Weights of a small transformer language model.
Size: vocabulary 8192, 63.3M parameters.
Architecture: LayerNorm before each block, tied embeddings.
Training: a variant of Muon for these matrices, 967M tokens, 7381 steps.
MLP neurons of a small language model. Each row is named by its layer, matrix (up: input weights) and neuron, and shows model dimensions 352-543. Each number is 500 + 40 x the weight over its row's rms, rounded and kept within 0 to 999. Numbers have three digits each.
After each neuron's rows, "fires in" lists the words (lower case) most often at its 100 highest values on Wikipedia text that the model never trained on. A number after a token or word is its count.

L5.up11:487451461491482593551464446549374468570561469458488563536472537493548469544514452464521505490485524445526541503588538434428498421471537463534435452625440464492487510556511476548458475537539477516525541541516429497492490429537535552575531512544435500480483512530510462519442550479529464452474522441454429558558575511586503538440516521513535562501477495543440588527524539434471521479473512498521550544502548523443571507504450511570549549430486531551492430522470367494524521531497501522469454530460448465489549522552509553505479456418549477463537536437449510478502513490537443474
fires in: "the" 36, "is" 21, "of" 8, "a" 7

L5.up554:479530494481544444538475487510449533536512504468558523559521487497529494491496460446527452530473485534536546510462577476473527473472508486480552547516514511454559481448482545484513508480521563435501467495488506403510538599492518575555496481529468514481492514533464497483522487434609493447500522479550510530483455480583535525545450563528512532469437455498424482557578504471584543547472559507508487519499544482539530493492540489479435516535474574501538536496470452493476482520479433515456508443473528504396496417472432521571505493467512504464521443439485501512560506502479489488
fires in: "a" 60, "the" 14, "this" 4

L5.up1927:490496503474532493510496497465466504532542498470499439467467546469527509588507480555468494502487538444443516442410577525535479476537571577506509535525527475450482485447531587484572514549436456503546478478453573511479460517512508531430472413463468600525489426536427484468520513535396557408506519556544545482572511512535537526521515440536475478524505588473496504486554533544480512520433474527457520545538454550518483514566498459525553532502527467494536464500475458468521435480497526541527541565504472470517481470500508492505532478492493562562513448489458481503429564563492510546
fires in: "in" 93

L5.up2894:482522501582465524550517429581557564561431457428483431507459575504511532545519485526444533532496475589532512496544506474491493497498484500463473491510459590541460506571469510469521464448480512473454507424428478470542492521494433508483539551534545513481523507437501437497506422493493462440476489473510533430570465458499465428487494506514488534527442471546491535522509573508550495451495523488533415504528469527565538462499483461526494497497447512488483498493527465457465519538508526532540489423511519516448434477513422520540503470489512403489512510493485626540407480490574582564
fires in: "2020" 14, "2021" 14, "2022" 13, "2023" 11, "2024" 8, "2025" 7

L5.up1561:560480486520450511586551517493543493513536564539435542530477463526486494506478469568451500498534479441496487520485505438511502542501479500450502491505481430511390475520549515491516528531471451538412445480497493465494443461486516494564507540490448482423496524514539457435533547532467522582534428530547519442488499535537521500476420494509472480493442575567569459543490521521583456513516532441509499387424451520509496496500467485486492586437470531567526491548477490477517461502477472480506494504550493514515399491511495509489503511498502492556629441545433476525503555461480513521
fires in: "to" 53, "not" 16, "would" 10

L5.up2736:546542511503519548460521466589508460488526536461506463533516506540443509542511417431508500569508508489538529471457465467476469503543518461507525528533496545532509489458507484544469448537491483514464503466515588486522508467487521488553467472573515500531579582514492536489469526452515554501515431491494543518559512459582472530505528493430487504514482483507437550489484470543573615602524524543496520470480510466534457523537548488523465479512539512525544529527491567459435471473536507513419492466501567502415550466514438606519424539512516515484546530520557500544489512444511485488
fires in: "a" 37, "the" 36, "s" 5

L5.up1926:506441486596528460500530524504468513523540480518540497589514453550491505470510448476459515520465498518515494498493438556484406446548442514470496501461479540479508558487512562467513470497523489440534452531408523435558519487519510492560510467552493506482540562554525414497470545486508518451448585502496457531505501481528533469484435577497508508495546488491423594552527479470443548472437458455472410548509503517480470497487552485520486504447526484486494551489437482517606495466453441566432486425520490482489512522425471557471510539491500457457471530506537474504462512447503492542
fires in: "for" 25, "of" 15, "forbes" 12

L5.up2521:492486506482486500463484504489494494560444487448507542493431465464495482553469429471574422492524493555539566536576452565456506514474433505541578454465439510525446476447484485439489565503479470535473485547529501484478559471529522504498472502529529498520467485504493447487486548582428533526490552500497515489450483515529508441513417520510478529493528512456508541416510449488428475432545450506482572457557507543473428536572556489528447495467425576446465475427543508536448450525491470535434484517469471492517506492565521534499444501489475486411482450531493545508499482536557506477
fires in: "as" 15, "with" 12, "jody" 10, "reserves" 9, "district" 8, "of" 7

L5.up3040:474513522517529461435503510540465503498503581561515507494470484499499452506558525491556471490470513478442508495595505500488523515614527462457475568558536561457463512494446461528500553510465475515451432496489496487555507505477480477509465550507483454487491505503444487500436552494438505535480478490508521431524588465473551442503507424463544543474474513547522480465567552513436436553508521479539480472476482483592535534505498541444483540459476501478496545413531548521481453524492563494479525540490500540482400485480527508507494496485524506564518488506446499510497548493545475509
fires in: "to" 44, "a" 10

L5.up1510:457506492548563519498535527604465450433481561544499521501471564485576497552486483520494513495518583452495473485437513505498477544465485499562468522505461540529539531561533549494446480400529498501483446507510508494495608514518518476556491487541512474500448509499506508517430473498416463510576496519526533508560476510522446530499490537452397530457501496505461519458480472529530577457461495607494480519532454499537504545530491466498498514490482446492484465515533452498505510503470462421477482540471535544436484480540578478598490460500487457495483526509426499505535476509522497501
fires in: "the" 59, "he" 7

L5.up1867:549438486532519494372579517497468518449486538487472530485408450520492474556539558518505533535514492478494525587471513440508519545536522511437454484476473516481526509500560541469538551485529475452413530472463545504540518539458531489451527551419540533480512560486461455520504468472507486439479524502440568519489536524464455526468500552511526540454487494505452528542469591531516449481505528494570492468549621433469477510502537515545479531592523536470468495470536480455454513443508483491587472521576496502491431496502518491457539511470513486589506483524510485557449475473537500508
fires in: "an" 87, "animated" 4

L5.up2640:530481476533507530498538509509519546551551514533529493555549520474477483515432546567506541444470451521498530457481503496507506534518527515491614566437509477511484605478540483484554473469548501442482491499491513529618543447506560509501541526492565480483536524504492501486554583479532501546540555415591499495507476550580532498472524594507546526414481479473520478573527497484490475537499458522457523486483527404457557510563446542488554524503421514528441457477529519487397488420514503495504525598480517506491413487509551588580514464400455457506445485486461555479444502494464567467
fires in: "as" 32, "of" 16, "and" 10, "the" 7, "with" 6, "also" 5

L5.up2186:492451457563461463485525511410540495535504523473542519538439505482510505518493557433549511505519447482529460546515536467459533510531519459561442494500518439551479489471482527537534490529461533477462519491512546546487511443464539511518478473513494505524467485482456453581463526492507471491439461500466575522522484468480475542485524439497495546549508509528530424488501483508532450492591568493561556506470562550392455526498510529542477456485555522526517484536492513511514497484521519503484525553545561491434456497511563475530487503525502421489511488501441472505522528497495511535
fires in: "to" 47, "and" 15, "by" 8, "in" 5

L5.up2504:463495504505549559511454440461462515514495494545432483514469480462487456539501501491518523447487495481452505537499485452481463496590466524513465484512504493455508529491592459544509386534512547579508511524520451427576442423515440535463463532512484566491501544531515504444581460490500486516500464471482492510469556481473411504563473534390489488589552536496565547495520509478568441517534463503510440517613467425468508448513534492481458491491531464470500468423535496557563465476465478561563472519537565483533441484528566575505491474530472515555486540474467510478496533463494489491
fires in: "his" 42, "s" 17, "a" 7

L5.up856:547477486474490526527476538524505436533525528484474477535464530444498509455478490504527486548499528577544496552506603544482475599495444555555485495492551486497461435529552466597443424499530606389459488465455544540426537507526502531513500504515499534547471512464535500452439600520472507501462429512452506479471470520496480478498521477523502543506473573542505485475477452479540545470526611507509509424539446499537468513434475522430469457530554502568520484481527425537449515545501531469571585531467466559483359538461510452455470536534498489469505394480435533504514480477515425468
fires in: "to" 45, "would" 9, "not" 9, "t" 5, "should" 4, "may" 4

L5.up2369:454491513536508455467547466486492478503492515510484508512465494452503450512536429455549478545542513568490503437446487494439566459487435491430510517586526465512487511563478550494632515454487385505499497515460499545576517464407546487568455538489451485534539530475573425504453507527489577515490492450471548452486491543563491554548540483475558508411493484459450438387441535517495465514495460449508472556523452466498608487561529459446503464506521562501500506518594444480548507438598447485482586394489480520471575408516491532520515476525453444501494585409533462489560537521486446486
fires in: "as" 40, "the" 13, "of" 11, "that" 8, "which" 4

L5.up1868:503415511535483463468531415426481504497502478478461539491471480480506504525462554516504524467540505482515583542503525526531511565431485473477468458481504540493518533543545550485487423511474504441453488522513532541560448532478538497483437505500522575479524567528448444515501473514553477417542522537546530415460504458521514450531425495480575546489502488503533457544496517534479461426507513530495579500503510500413517424491465498497503527503466490434445488503455503441499522460579467546576517517550409459525508435448458555482508469464515436487521476434506424521466506502508493466
fires in: "an" 70

L5.up1609:489419537535484451483493507523520494606581487492548483440602554456456487490530556501485483450468502483528557513483628478543485525492458547498451561475452483490495461532487543468514482532544465463508447490547494552559486500510485520490439536490567587508510492431489509490497565446412581462514524488509542523497512498489497448477487473536377496533473571491489529496503524471519513535475488512582472494470524519516511385511473462442469488440556566532397498542517574494423472480496508545471526496501568513464576451465470452451517535530503505485514494592435512503518419464557521445
fires in: "of" 30, "in" 23, "on" 15, "to" 6, "from" 4

L5.up2233:446470501533474468532500563458437473516491461487489489563464413520505475500503509499478465528559535481553553462551550517472434465547478559482542488593511522480501463544461498543534480489501469461486521446488549448577469550495532530515506498507565527490525410496503519469461415458497528455490489501540485500474490536566526474521557523470517532418492514506545468523565477580483551501577511489495533469563427456506473494515464476572470533445467468531486514533521496441479467477545493485501537414463436594546440510537540504518472417556493494459464466505476430503561436530558552532
fires in: "in" 71, "on" 6

L5.up1327:498494524510486502465482554472461488436524533479538465502507469516558507527472484461546525502461494441540493579453530509513486512580444563490378492512511489494476482477540479535513511469512542480616509538437510468551488529595507492520528557507460552460372543527547511487502566444500541532481444468500509471496455576542525494535520569572486512538490456550498456530498474467491572457588481510514501548514493434534420502537503467450463494458470489559526522509551540524556536484480493526503508463520440542490527421513488465522536512535568445516458531533449465504484446464586498544
fires in: "the" 18, "of" 17, "in" 9, "s" 5, "to" 4, "very" 4

L5.up1596:459533513489528561485495509510488501442498487467466459502555517446500490492491506482472471534527476508583547469509540504432474491476489528526445552513504506523436524548500558523520546504529510513417485394506469543542501442474513513536488514571514429546561535561485581500422465442507462434550574505490533522495507474480560421478517456475523470462538533519454542447483557510449485404469465518477555540483492471502508459499494542521511479475520533565563544420479439454495518474453538501513485463511460494456532533545565557489474493441490513510483469485483575486453498570425481502
fires in: "the" 40, "of" 35, "in" 4

L5.up815:428494515505472530475502493547519487470449468552505505530545491566515453503472488479523543439479485560494497463460493467582458471476521539508516536507515409436485446495494486520466469551510516517448510436466455506553560447522473509606561447511592487589503498462475518504558506479545494500512533501519527495495457514510536524520550514463530477521559471561537467548518518496499499486430500473542492583542527487551510487593486445486522549505481498565520541528488548558439442502554549446483461533525438535479470501466528546444526496469491524485490490472460505548554541507512424455
fires in: "with" 17, "and" 16, "of" 7, "for" 5, "which" 5, "both" 4

L5.up121:528463497500482536532507470517526540500482457517503507507483494448444499567481470491525450471498537502493462475470446525465489440503414514503446437453427442488494455409518545502533539530517443455510497532491454455561502490504551521582492496503481586531466462530507416481453528523447561479475495489496567504553470476456554509500563600514510508536546477506455479471442511535501459459476472508468519468453543465503515459417503534544556461533549450507512465528505480509484466467473465487498576573536521569433520508467554522536473517528466480467488458474469402510505494498483504551
fires in: "in" 18, "by" 15, "after" 11, "the" 10, "for" 5, "to" 5

L5.up2077:529482543475475498485514470514514501536526534479404494497539455417515492431529562504547487496593496505483527464486417500457472564513443515522542505522520496578511547507504484518553475496461520488469565500604514534517497525439486487488544577528505502511523512485433484495425524553473476473479455472534487444499480480568451564439513485449506536536450492530511529483462511558550423472496551446575474502540601444454500525508551410553452429534490522475455471495529526446476499590481482472522499507504509512567491542515512544622532538600478517502481487528486465493445561450493511553
fires in: "an" 91

L5.up3059:498482486493516522504522562486479516484516552511441470553515477534490465529453531508577516528509521528458493501475560495440411491505440410520471534546481533413510517446566550483495501483451528521515495541548515602530495539498486497493471467454454519512540563512449477538487479517465471482529556519454552542510510576481445503534558535557436566479454451553486535499448514514442477470550539517524475527547541538505509496527431465574502567573457468538478477512590529424465471489474436518518534540533472514557473500511529493513550540470554518560509491539503462569570464528495519473
fires in: "an" 54, "animated" 4

L5.up2306:517603492444499511500487450498466462564584465434520531399469485503466520513494499491478482527460534472549497498482480489441557483484521541547528467541453434495545485513511555475489496489486471478509484468588499445574538516521524559492523466558603449512541529464483508455540557458480515484509469554501418482491548538521511491492529536434534508517408546492497429521509497504503458502522547471477520521471499502516511485539530452475491492451540489493556553490432488529504432488548518562448441578542474506552541489419514457573556502513534502499541488477503477528439471494458508491
fires in: "in" 75, "for" 16

L5.up2905:504554513488629526558492493472566413481572501506439499519531465533462581485470482553556533502425446520529440549453538502513596509527526505612449468517435507422547498435512579583479541489480519484474477476421519481465506515559542511540494491452510625436519489539503484427555503430450490491530488459625524505489518467511497502526571556483471457499543470439501490515490550491496514599446432488462537494473509504532469445530504541430474457475471449530521483563519479541567499488500515454481438529543497508501465480545480535576508489607524469487536572469507410585440482565492507498
fires in: "in" 28, "from" 9, "of" 8, "years" 8, "to" 6, "the" 5

L5.up520:502508509540478523490520548512522551519490449479467435489575515525586479514439508504570423515508422503441459541497537561518509507521497524576473514536549563470509462601520532482540452509527496487493492492475485439495507502521491592505532485478444480571429460460562484539467538467504505420543527448455523519455513525513457537438542603438469480518492476450430511503580498507505468551485543523478498448495563492485479497572530488474517504492491481529511455509558436526520463598515513498525488535516570534508495446481509501410537468497498517586469495497510490484489472502531508550
fires in: "to" 22, "by" 17, "of" 7, "from" 4

L5.up1576:517450522483494521424558437529483504520538476499582471438479418539562514487483515537448463531528441473504511559470512543508538554442440569522576535425491453477506553522476526486462499486507433403536433442558472462505463460493487494511501440496462462513552505491458552513435535490465559578532436473501451525440514447501501494523454498471486507419472414434524447484532540532533501473520510523559531538484438451486506503475535559509552474514464526512477499505458502520553554476449532437514601496491612515479540520521517436480553471476522541515508506538481466521488467482449459555
fires in: "11" 15, "10" 13, "12" 9, "21" 6, "1" 6, "100" 6

L5.up48:449486493499485466520542533494493478519527443523513455496539540528522495525395554516534557437526511506493538502516500561472548533468505525494486535496553535570550473557515541500421480459518430496483444512467529479507473525466584564594463536493547515424541504532511398505470488548501484501453469464478491648535547494506526589484517539521563541561520453542555490561525557467494508443517492517482487472560466508503407542519469468516536532528478532458485487447503499494503531533483486600485514484526436505457460561526467475570566489518588497537538475497418505512440470510525485410
fires in: "an" 47, "as" 6, "and" 4, "become" 4

L5.up351:476452523555454531525476519455553516557541455484529476531535493418467497536446603502536486479458495533461554450465561504397538478543514461473530485500547454474465527519504462421541503498571501501562480471532461508610505434522550543464501460574490469542526477466490497514514541509504457382476549525507489488475497488620470502516511502490454447526439495491495500522490466447436485436478570468512510573533547477519541508537541559465577539453527495587521442488522499509469539523491501543422500515540486505520509451594460503361502532503432506523426510507495520516507488393506436505
fires in: "of" 34, "from" 9, "to" 9, "for" 7, "outside" 4, "with" 4

L5.up3009:538472552506491506443470517544566560559500428509444498587499503441460567484480501479525547518553597458559559492384477519552527494461559503586498440497487461556514503487519498533572523559554520449462510457464472432546580490536502422554505455463494504516462568492528461469549512591452517470519529444491498467519475545575488442519523481575460581460505444501425497476525473510539511552452448502513546483546509469508569498492476533486501437528515451564509512460487420518538473503532530515518481461452500578488483482471482520543547461485542523441450475527461466474548533425560535566
fires in: "was" 17, "by" 14, "between" 12, "for" 10, "is" 8, "the" 8

L5.up909:459464510564497523525489467455542445521512497516425406472475556527533517497527476520523512494490554565493555472469485470544507451513460558494581487511472512511534525497498509533477520506574544513489508512568488532514472463423547491489502480511608480523570499515523505520507483567553535489461597527386480552465517454502467475486452540485479504595515477413461527555438461479464455531472474463512541471532486464533504502553543417579470546470503551508415510550505423516514476534472556459472522476495533541462523530511464496475460481442550483509477542527523505460436563520533437440
fires in: "of" 23, "until" 13, "during" 8, "0" 6

L5.up2266:482506499490462467490494414489522538446556488449523548495448447459524459460480477521488548535450536502452539535479484478451584604493515542497512498454476494418490497475558495508522461431439462487507517572500517482497500485527543506468480515511538518529500567548527543460454456459509447480497545499417474406454542515523431517527524515544554483483482530493517421518552465530498488460500535463545522488559534423535547454530513538527438560512437483466499550476510466449543503420537484435467537555550461456501544529513501574466523461554515493546518529534499546532553503486515540463
fires in: "the" 33, "an" 7, "from" 6, "its" 6, "their" 5, "s" 5

L5.up2202:493516565451544434516474463511580502496505487538474476482506475491466520480513494488422469443529502534566434547440514546480495531496493447532523441566468501453434515530520501577562539479460459490466502516500541540455574472446573501530470475574477506415523539503572512562487522465460480494484529524481509576520520487485511468526605498526532599529486455408434490453569477422485529488416514526498541461437519527517532474479464543519473446558513558539493341570570531512533524525481473451451564521490511496449538450539484478456446451444561430482481535529509491476476453486488407461
fires in: "as" 28, "the" 19, "became" 16, "episode" 12, "appointed" 5

L5.up712:509525473507460541490487496473500474428502544467466506513451498560451440546437500526432525576555555531522512419520480504499509528616490555493494552456484440452486536476428507502551442478538556506569438516445543484495511503519470433506507537474472499424487504470554559527509575578548458483449515513511545490494482458533472553512458492562491577451443563486515452503560522434530512490493539535539525548490488554513501465512419480454567464501519461512469469530527465521500506469508480515483496537506477527582473525491517448557509451510473465435492491497539493503545492488479560430
fires in: "he" 34, "hebrew" 8, "name" 5, "chuck" 4

L5.up1635:479508484435478527488487516470525401547550563517456496558524508434508594526495511588457517462508483487483547452492526438483512453463550569518418515522458565585500432539489448474492466489497503455529475442476515475457517514527546427475541493528435486513564575533527406527573499546508541522514414518508523510491517476601485521506439571497481480422462510524491507558519515498458463526547493498461496547510533509511468483533485477487519429468561486491418537544442506500544392469510433503494544535531494461500500541540447566459489499482502485462520460527495526513522458497454434524
fires in: "2020" 22, "2021" 16, "2022" 9, "2023" 9, "2000" 9

L5.up1095:491555527522498566501542500466471482528481474455469460496526542494501508585467600576522450525528457526472460518570465474562478488509461510433492548481465562428463440492501441514532506517498491466410461544511560474453503444565565478497480500489505646476536456478503526510465498484440460530500573488548454458401449526472494511421465487555521489536533559574548453475492467530530477516442518426489483474523510465473506572489475488525562500534525569495519544544525529502521493505478462464513508462507484506498440520490501474453461552528513485524514450435544490529480450496535521404
fires in: "to" 55, "and" 18, "be" 9, "was" 7

L5.up1320:537536476503500465525471550498519509436501471466585511510490479477446529506473527523562486459507452531513480467506500509532483561468504510491469511490504486530535459461519488509531434454478552524514514500551604581497534586451450452511499489516538511469504538553499512539504499456533493506476505485509470546455500523451548485481455505494486556506530545485516534429499492524496545443495519506545494572433447479493525601556407480604459483467444510508535499472511593516445520561497477452510583496548541492486465486607488498468490426544503553538426500475516451519506579517561443521
fires in: "an" 48, "was" 7

L5.up1654:426499524583493519480466569492472519518577521520466508465596560578505534487495510440529457566536468524448495479481467475544524519541453467508512467544502498494468525493533453544452413527496569519546452583502469509578559452524554642505507445480508421468443461513556533471463530540497519533505492506501516526500527526581420515544511534497532548482524543489548471479558518502428592455546527547543421465547486487455534406528476538554501494467592569502486530542506454495528500512455457557474540475478477584502497448497430445485502536453514526512491471474506501441466475508529444532
fires in: "of" 22, "the" 15, "as" 14, "became" 9

L5.up1262:484534467554496508501510528547507509484529501511521450560553513539518539560526492553528509532548497569505546518489424460480496526552508506589417497600520462448520500505531458559483493389504479489491464460486515540536526455458550539554494458504481406502427460458460497510479377587428430438507501522488567470499525512525504585521510534480507500520501448522495491558521505495464483443491374492515530440479472538481506438562449596521541512472571478505450495482571518524526450488484536449562448461503540528543468484516537453560510454584496465490461538390569440501546531435497530464
fires in: "is" 29, "to" 15, "at" 13

L5.up158:538472487504501512481513547526495482537514476513463456416472487557514456526477479505545516522445544546536504526508530465466508575492470526501480523429532430475440484501455467452543559432502548527526461445439562502527510511448530417576446447500476550487464458455481453468502474523496469514500511482509429533492491452490568503515486511533470499510421497512503468502405526537457498547548457463513499496506582501483496527523498526510464556566504508481466433510482474526502516488533517429554452506464517503507475435443600425500501483511510430566570468548457390418472426493491458510
fires in: "was" 20, "an" 16, "been" 11, "be" 5, "as" 5, "is" 4

L5.up1013:492538547489568538473561456542583450523561588492521446530481451449513499507490564427476475514562526483541494517500531439549479406531522490472546559518455511540537520449494536493503492489446536525519460530453482533564539496535474466476489482517488528391449480474498558474510504416469545498487522468533560526516527492573411576488471521526470465488494471648422525500536440426547518521580564540444532445556477576498433473507519441487461445460499438553510486568484497529544441501462545534485492472504478585382472473475545469477458468512496554498467531456476497484518524494572447505
fires in: "the" 53, "early" 10

L5.up947:518419499386422522490465490484491507510506465502484477462477432512502477524490452475548434465509522508517531495512577562539507536546502529460509492501486503448475452513437564526524513479533473534539490482540515459551488472436511533512457490513497546496476528579513535485576545521531537516428511459488561513524572539503538583482457486460535526501546474524446499545575520482511412481485520517512543540548488463481506519503467494450497486534480492535514530476502525443537379562449459567529502531440519423543467465454483478453506490426489559492459448471481505523496446526492601452
fires in: "a" 58

L5.up2786:469489501540445517499517480508512523577539530473526469618580469420512526496482465526494490527492466441432480490433476511522503490466429541516596549524492508561510503468535506472514540552542536479478489499483431550478487458458491500539528447492507512497513476497506472556489488495484490449546542516552515526452503453547527459462518507491560509540517538511539559571467423468508505525433482526435565471565492482506560475528479544507542505504526473540523478499532421443539476506477523446493529470450408513481507513510542524561473484404539474428540520437461458475535478522453483502
fires in: "the" 24, "with" 21, "s" 14, "of" 13, "by" 8, "to" 5

L5.up1816:542456474488538459468484534533467542519505553486459503524468568458505457462575505418549527553536532489488516474460454580545450476532457473502527554523495482448482519522538438452532526481483517439547459496524529523539576429452494456541423438530513464472526480484480443562497498505505481485453471495415559510545482448492477546488493453500475481454521489549484495504495556568460526447521433573493461445567473498490482453527481488516470457484526531554458514475496589500525553546460440453475472538499587487501457528488544544553511471442427572451530492452588498545458459592492599512
fires in: "a" 59, "milk" 5

L5.up2348:515478523518419494482532490574550441461476495507546487509490479489479477535404497417477495571492554538489564495451465548431446484481439548493481518600557483475490488521551559568487439480495476438465512564434479520519468523535504567483497527516561541519474546520522410558558502496508503470482455503546594552470586433470402531514514558471564530532472496493464504458584506504467443467514519449532543555508507448473526468564559500496540503517457508519531519526494518519509501489519483471537568452565505515511483459540554521529494466518548497466557548518476496515503459455556430522
fires in: "for" 21, "in" 15, "of" 15, "to" 10, "from" 6, "as" 4

L5.up1097:439478508448405563475446416509534586557448557485508423524539438537490529546461493507487504502461489461554463422472500535416503560557482510528476541510586399472445545476561572538516503529594502455509470519390493511501495498524556540531499543586523515483514467513482494394557539483507505480538517488472506482499455459461426537488485506534547549550501552523505508506480490492477563476511587532407568487501525444516580484494458456531526520463512395458477547515582480441440438485562501484523482469516490520503510392475498525563504431464537441390495457504578496529447478487478495522
fires in: "to" 32, "for" 15, "by" 7, "from" 4

L5.up692:457462498452587508449516462527465470457556436552535403577502538506480510487499431510494482520540488419498544534534498475469525520539428518445530516501595514475518538561586531550570427558429428531469468497523466534521513510475442499513508523526497462491478513464529509461483535506484478560498523461493508451544564423475511482494440549460491552544416543538421520535406485496462496521535525593529515453431486496425511437512513534552540507560546503457499500528573499541550536499545533438456487498477458525511469439509562501488504543472503588462488451490480459505480468555565463452
fires in: "the" 13, "to" 13, "no" 9, "my" 8, "s" 8, "their" 8

L5.up1490:497489545489456525487499521427492486463516408455476483473517522437582509416464495553496602488438490442540533564477524553489468542471490504483522518426432515500438544494442492489475479501563506524489508443549529542562535539489465463454547444417511503536462492535486437471537548495566498502468537435479433506472404529450519541526581488483475564490575525567472486524539508551540488528430537411511510461627509461526457547487521514492509510455566525498566531527486474529535523460547468472512490533457495524502497473513487580538515471514506463503506411456493480553493477505556485484
fires in: "as" 16, "due" 15, "was" 12, "is" 4, "according" 4

L5.up1914:532482558551530498454525541432370546419492447484467489519508548484469477491530486481603474479439473523500511548466496484475427493521504489496528497500539486525552503445514497540451514492526608565504499439413474450593497502478513595540592496543507494520516548523520532415417503541497509582529530511503516492524562556479518495558559412485400466469507544473497537468541510482399470537526504461511501510474435510504572555488484396502464476488463462496440601428480539466551545555485502482450427509514583498469487493568530476528556458478491487507492473490477501564486528472482541451
fires in: "a" 72, "aidan" 4

L5.up1640:490523464526436560531514488508496500514484519541517471501561496537544450541428544558530524536493537495561492467524474554510535540481475499470498495435473506530477516515476465442509540398502491458492461525489560492530522559477544497540550485580557571443468461454539481549488446458520499497481489560521475522517523551486532490421542500438455479505457491490481511516542498503514496470456390514451466480454504528637503524431486497478507497558517517561559500527507476485470521443515518530558531488480529520519493471439571513497497511539533484542529478527460516448543435524568425523
fires in: "was" 27, "were" 16, "be" 12, "being" 4, "and" 4

L5.up533:513530379478559523555459585579558442498552532509437422488496565448548528499501456500472428493508508512551520494425512510486531468579485485487521484517470493551489469499512498559531538496539545490479457499485491507521545537612473529503491451512534544499527531486487548528526514518518473489542484553405537519523548471500429525447559499455542549552523484562513478488476545525473512451552501503547473476538545474492483537478401501551474508542509460498534534506539540487507498571510511486511508481482511570524465571485481440473486517472514465526518452408554546465524390503452440572
fires in: "2018" 11, "2015" 11, "2020" 10, "2019" 8, "2022" 7, "2006" 6

L5.up1801:466508461426488483551575452503509517505461483486496462493505529516496416528448488483447433473562490537481557542509546522497497465444473573498472533538465490549534482510536539483514500416483525510401538516576471509545556525513515460480442534491543497466523462511534484524532483497509488484488442446442550489412550512499431446560480487489417493449518502514537532508541468515516435588533505469425503431486530500515560522518460492524536555508506502551537446471501507406457539473474543505513562485513452521573507514460546485611539503416515465556536495551412483536480460583476524438
fires in: "to" 27, "also" 16, "not" 8, "officially" 6, "will" 5, "eventually" 4

L5.up2545:521495522502518497521494499469486414478518568554584524528465520422482545429441519486472513479554493466469491524565525551491518500486456530558490524517466518497493458504515446518452502589461524492443483488473523499514478496515568498508543503502579490486492498547472488495601493509505542521543505472511479510520522534406538534506549452477514519476490546497531504493451496482492481470502496421542524439549509429497494523519457528483529474491489542509537430476469497463540536465502541462443388514557504535525462476418467502548489501364514421534546509560468527502521501577536417472
fires in: "in" 34, "played" 7, "as" 5, "4" 4

L5.up1842:475471524540542519462424497506483520528500477445463474475527560593495481460458533535537535566510585503548490458501515525537507532473490502487467549520578488533468485540472479487504550454495426555542443420523498464524451511497553405517544418540541479483482544473541484474475525537506525478485521586530563547491528573562500619487574541476434537525520507514368467547465583441491530566454438546480468547462459409453564524505526480445499462475471488515471499541441534486485455470508490479421514479492509472562532525541592455487524471435473457518460452464496447524535509442489476437
fires in: "of" 21, "by" 9, "be" 8, "are" 7, "were" 7, "and" 7

L5.up741:506494464559515554493428515525497518544506538513460416548536515492545442459506521472582467443515494511499555460509490563524348507439451489504620525486501493426494508537526473542499518511597499482443529518444453451483527496492487515537492554495501475519485474448474541549453481528586468457521548490514529539516530497539535429495507475505457568515514536498491436482394477409535495512519513490516473539461499462487513480549544505608476557442521527551488477491508543500507530489484568467552428490495539569524492503620503564513588460509604505500521488522508610442494590458533442495
fires in: "be" 22, "was" 18, "of" 11, "been" 9

L5.up1223:457506563514496486476515419436490434524501482522539456507491615455517531533462477505557586492501519430485509435500570535552460427520513540528569514523504521458484531534530435479505555482506458459533516523423572436455527480532411440467517486538481438486535401516531433485513554446496554503504491474586532555493415449559535429531512515466495481549558460488447449477580629523480519455501458510489507537459460497502519540456532497483474495524456489506529504471510497455504438513551533513503487554514503468512484451522484499438504472447529511480491514486504461526482515497528488501
fires in: "was" 16, "had" 14, "has" 13, "is" 10, "have" 6

L5.up437:508531548578531445475525511413526520495588586570446514526531485508527502485511538489454609500472485464534542469552571428458460460392491479523570479457488437573546452495513402502484611504546466509500464407552450497473567481479460460487482489514484474560476553447580503448541526500513407537459512481548474514475514482451496436455435512527483523496509525526499484434524452502488482508521462502500531469435495507537428501434505499537527582456520505553522469456468473477492503513506482501484499566427422526580464522556564540530495554533580531474521504543514517471491515491478465493
fires in: "was" 24, "been" 9, "also" 7, "were" 6, "is" 4